From a checkpoint of a small transformer trained on Wikipedia.
Size: 15 layers, width 256, 8 heads of 64, MLP 1024 GELU, vocabulary 3913, 17.8M parameters.
Architecture: rotary positions, biases, untied embeddings, attention and MLP in parallel.
Training: 740M tokens, 3390 steps.
MLP neurons of a small language model. Each row is named by its layer, matrix (down: output weights) and neuron, and shows model dimensions 64-159. Each number is 200 + 40 x the weight over its row's rms, rounded and kept within 0 to 999.
After each neuron's rows, "fires before" lists the tokens most often just after its 100 highest values on Wikipedia text that the model never trained on.

L7.down999,226,232,178,190,172,128,223,250,179,157,184,167,183,235,169,162,138,246,214,115,178,235,220,213,220,171,197,144,187,197,185,215,149,142,224,215,211,185,180,197,233,235,226,184,259,189,249,145,199,179,243,243,172,182,222,201,226,166,219,194,236,174,153,216,195,227,233,255,83,208,252,197,189,234,208,224,212,208,165,125,218,230,259,198,221,236,197,243,179,202,186,276,222,189,178,231
fires before: "\n", " the", " that"

L10.down1001,180,192,200,208,210,208,200,202,182,111,159,163,234,181,216,172,202,155,162,138,235,204,231,245,210,200,183,286,207,173,220,207,190,185,197,130,207,149,248,202,151,198,160,184,178,230,191,220,226,198,144,171,167,179,193,135,224,215,138,232,133,219,190,193,255,215,286,218,166,278,292,200,215,186,214,199,205,279,264,100,182,185,210,176,216,193,197,255,183,217,163,198,143,190,187,156
fires before: " ", "6", ":"

L11.down280,67,234,235,237,176,165,208,258,209,90,170,236,152,207,232,190,163,203,190,223,159,219,197,154,226,180,193,222,232,180,218,161,167,182,154,122,99,269,158,199,225,201,251,177,173,211,224,234,200,197,165,149,206,130,132,213,217,287,178,252,188,224,191,202,178,197,229,216,197,158,209,234,206,170,236,240,220,223,107,205,174,240,206,180,141,148,256,172,265,212,181,268,193,251,239,108
fires before: "\n", "ff", "on", "s"

L3.down712,297,220,185,239,189,178,177,201,210,195,250,241,203,225,248,230,231,221,202,173,192,170,217,206,192,203,159,166,195,202,185,283,169,133,287,175,199,178,248,187,284,210,212,228,174,206,196,209,210,147,170,189,134,206,131,218,211,186,265,200,157,209,222,224,225,223,193,172,123,242,225,202,185,189,216,268,205,244,211,184,203,220,218,212,114,179,248,200,151,187,157,157,202,197,207,144
fires before: " ", " (", " were"

L12.down133,184,188,159,156,192,197,294,195,257,147,185,236,173,162,238,280,201,212,270,212,253,204,187,189,231,206,215,211,222,91,238,147,188,229,225,177,122,134,151,174,216,153,262,196,127,189,196,224,264,207,192,168,195,139,224,121,190,208,185,276,245,141,240,213,140,213,271,239,195,171,203,218,203,208,223,206,238,143,213,138,175,224,164,203,217,253,226,249,226,169,195,275,216,267,178,191
fires before: "u", "o", "a", "i", "am"

L8.down692,204,173,239,159,197,197,170,184,287,242,228,133,210,247,233,162,185,210,215,241,217,204,127,228,204,190,138,222,200,220,235,170,202,201,168,182,230,173,127,192,199,217,206,209,163,225,204,225,185,168,194,211,219,161,163,91,150,163,153,189,236,153,214,267,192,257,216,163,195,210,243,212,160,125,239,200,233,208,214,122,161,300,188,224,193,186,223,223,202,216,188,173,217,249,210,155
fires before: "\n"

L8.down457,150,167,148,217,141,186,167,208,220,165,192,238,212,173,175,220,222,243,201,181,236,251,172,167,229,201,208,183,189,262,164,198,76,203,151,211,216,190,245,199,205,212,207,225,145,146,200,200,192,105,169,229,194,229,193,186,205,178,218,203,148,176,253,158,245,185,203,110,121,247,172,216,196,189,175,179,207,236,167,138,194,217,141,207,158,159,185,277,206,210,217,224,203,204,158,235
fires before: "\n", "y", "-", " "

L9.down134,184,138,184,250,139,175,134,205,172,227,135,202,214,269,218,227,205,209,276,110,207,152,209,216,149,172,283,253,179,150,206,180,237,179,250,180,191,144,218,200,207,194,208,188,190,229,206,175,203,162,163,236,168,290,196,208,198,204,217,189,169,178,228,185,145,223,198,216,316,168,169,269,197,163,233,178,192,158,190,210,197,264,207,204,225,225,183,147,213,200,209,342,191,238,180,225
fires before: "s", "."

L7.down592,153,222,167,282,235,162,223,177,213,250,178,193,216,194,227,206,221,240,189,281,163,156,178,161,185,184,184,170,196,214,126,241,182,211,248,175,242,231,169,177,229,242,227,199,213,183,162,219,170,205,207,235,251,143,163,180,184,132,223,233,210,143,184,173,139,193,197,109,281,125,259,206,125,203,192,142,221,234,197,192,268,197,246,259,193,229,168,261,158,209,244,197,256,185,150,223
fires before: " |", "s", "–", ":", "9", "0"

L7.down731,211,155,238,204,172,181,211,226,214,165,182,112,258,226,171,214,162,209,182,131,237,203,182,92,133,199,229,256,233,289,205,172,256,242,136,166,197,279,218,223,289,266,149,202,203,224,196,233,225,227,186,197,229,92,205,266,229,206,191,180,160,163,200,192,194,209,231,128,235,252,140,134,235,176,210,181,224,217,191,263,246,178,188,220,153,223,215,249,282,201,127,188,178,184,175,195
fires before: " ", "ge"

L11.down723,189,289,127,190,153,245,223,239,140,219,185,241,194,231,234,238,197,249,195,246,244,195,202,195,165,173,228,179,201,271,195,237,156,138,116,247,180,190,155,244,191,312,134,168,213,174,171,195,242,274,186,229,207,218,251,125,182,275,130,131,206,257,222,173,144,201,179,231,172,186,243,201,223,172,187,220,105,193,177,167,184,229,213,178,128,220,154,224,221,233,163,258,225,267,168,192
fires before: " ", " the", " which", " a"

L12.down777,213,228,193,231,196,215,209,199,213,140,251,174,168,256,221,255,240,180,218,214,214,251,149,313,225,131,235,182,189,214,173,239,163,189,251,231,206,214,230,160,231,203,176,194,270,186,243,140,139,196,200,226,203,242,215,237,282,214,104,181,177,180,179,166,156,184,194,181,310,188,204,210,289,131,186,172,235,199,197,214,240,264,243,218,126,189,193,148,247,158,191,209,252,136,201,210
fires before: "re", "L", "ese", "_{", " is", "."

L7.down619,329,211,233,213,204,162,269,207,193,176,172,189,245,205,213,200,203,227,252,191,222,262,179,267,202,192,272,210,159,157,271,204,274,198,240,228,125,224,214,242,220,171,214,309,133,184,172,123,184,164,222,171,206,270,251,262,170,212,212,196,202,198,252,193,208,150,230,220,244,202,235,238,213,158,242,223,172,165,118,225,139,202,138,201,197,198,145,226,146,182,154,199,202,152,167,208
fires before: "\n", " the", "ed", " to"

L9.down230,239,218,275,169,199,209,222,138,228,208,184,222,160,248,200,198,172,193,183,127,251,254,156,142,178,175,181,184,198,185,220,162,234,264,153,213,212,192,238,241,151,184,253,187,187,163,150,132,187,99,218,177,275,266,123,218,173,234,214,192,166,244,224,240,177,210,253,230,148,168,258,160,236,156,133,171,160,206,155,249,148,189,176,174,239,195,184,232,151,225,216,191,183,229,148,236
fires before: "\n", "-"

L8.down913,193,211,239,178,174,150,178,132,163,215,236,224,169,211,210,212,226,270,188,248,263,219,225,274,166,257,201,196,217,162,189,233,270,202,233,120,289,248,197,158,205,156,223,193,142,176,135,203,190,170,226,320,167,170,139,148,189,271,188,181,168,225,245,136,177,215,202,292,236,196,282,134,216,185,175,178,197,181,148,198,169,195,257,199,150,149,200,159,244,212,254,229,148,161,120,220
fires before: "\n"

L7.down475,241,168,159,231,168,245,134,197,208,245,192,185,207,340,259,214,229,234,236,179,154,203,94,252,225,177,236,160,230,205,202,264,190,210,231,209,197,242,167,228,204,204,163,192,190,120,202,216,224,245,182,181,188,179,139,123,155,167,200,290,130,166,169,144,143,202,235,231,193,197,185,188,189,216,146,208,211,189,218,234,204,206,215,235,255,233,212,194,289,187,182,311,184,182,152,185
fires before: "s", "ed"

L10.down865,194,193,144,234,237,196,93,172,205,166,208,200,249,240,260,202,172,160,110,181,207,167,203,163,254,212,124,247,195,199,190,264,174,214,248,141,220,233,262,167,233,175,301,178,192,198,132,285,166,189,214,201,174,210,132,219,191,192,120,218,186,233,158,187,200,313,113,160,165,219,194,272,140,240,214,239,151,230,166,207,304,206,204,78,183,170,192,189,226,167,187,211,218,211,145,271
fires before: "ian", "ia", "i", "an"

L3.down418,157,178,177,237,128,243,223,206,216,188,236,166,201,230,242,197,225,214,232,223,156,200,208,244,176,195,170,239,112,186,226,190,228,194,219,214,170,232,240,255,221,171,235,193,174,265,104,248,186,223,253,235,238,213,187,219,92,220,174,148,199,205,228,262,238,184,175,115,206,218,146,119,196,210,201,209,198,190,213,120,214,184,246,153,236,205,143,226,181,239,217,201,245,143,217,241
fires before: "\n"

L8.down875,170,246,196,244,262,156,200,171,206,171,265,213,225,208,226,173,155,179,218,201,237,232,210,207,262,228,196,145,167,257,217,216,206,204,183,177,119,159,229,240,224,140,216,253,207,239,143,195,216,238,210,203,142,210,210,197,228,169,220,208,192,232,232,212,193,212,123,233,228,170,266,205,206,234,151,236,232,170,183,273,223,264,232,174,181,194,184,197,212,189,198,132,185,215,111,320
fires before: "1", "2", "o"

L5.down0,200,241,204,163,149,161,243,307,181,184,256,219,157,150,147,175,180,240,219,170,208,103,206,204,210,148,210,275,205,166,218,241,240,198,188,219,254,224,237,222,213,196,192,209,244,198,235,116,170,213,259,217,213,209,144,169,240,213,160,188,298,232,152,163,222,176,133,227,195,191,119,199,154,192,216,283,224,159,266,199,273,193,130,155,239,180,228,239,148,227,213,177,319,202,253,228
fires before: " a", " an", " votes", " |", ":"

L11.down719,211,190,174,208,166,235,159,120,215,214,173,105,131,228,154,212,154,164,194,159,268,222,230,98,220,201,244,211,206,234,185,224,183,105,177,150,119,199,203,245,192,206,139,163,238,220,222,163,175,204,244,202,141,196,224,193,238,183,210,274,233,167,243,162,244,198,200,179,160,173,258,284,163,231,232,221,140,221,183,112,279,215,178,251,69,216,127,230,309,126,204,174,229,236,284,233
fires before: "ed", "ing", "es", "s"

L9.down526,213,207,218,180,183,177,204,146,176,203,200,219,272,170,203,233,240,225,233,198,166,176,195,123,200,220,220,230,206,181,196,194,240,217,185,208,114,183,271,159,177,199,286,176,165,210,150,174,174,211,154,191,106,186,163,149,253,181,202,184,276,238,212,167,268,211,197,193,240,209,189,238,154,295,240,135,175,157,227,153,224,152,243,183,235,250,157,201,266,253,189,191,56,170,272,266
fires before: " the", " which", " a", " his"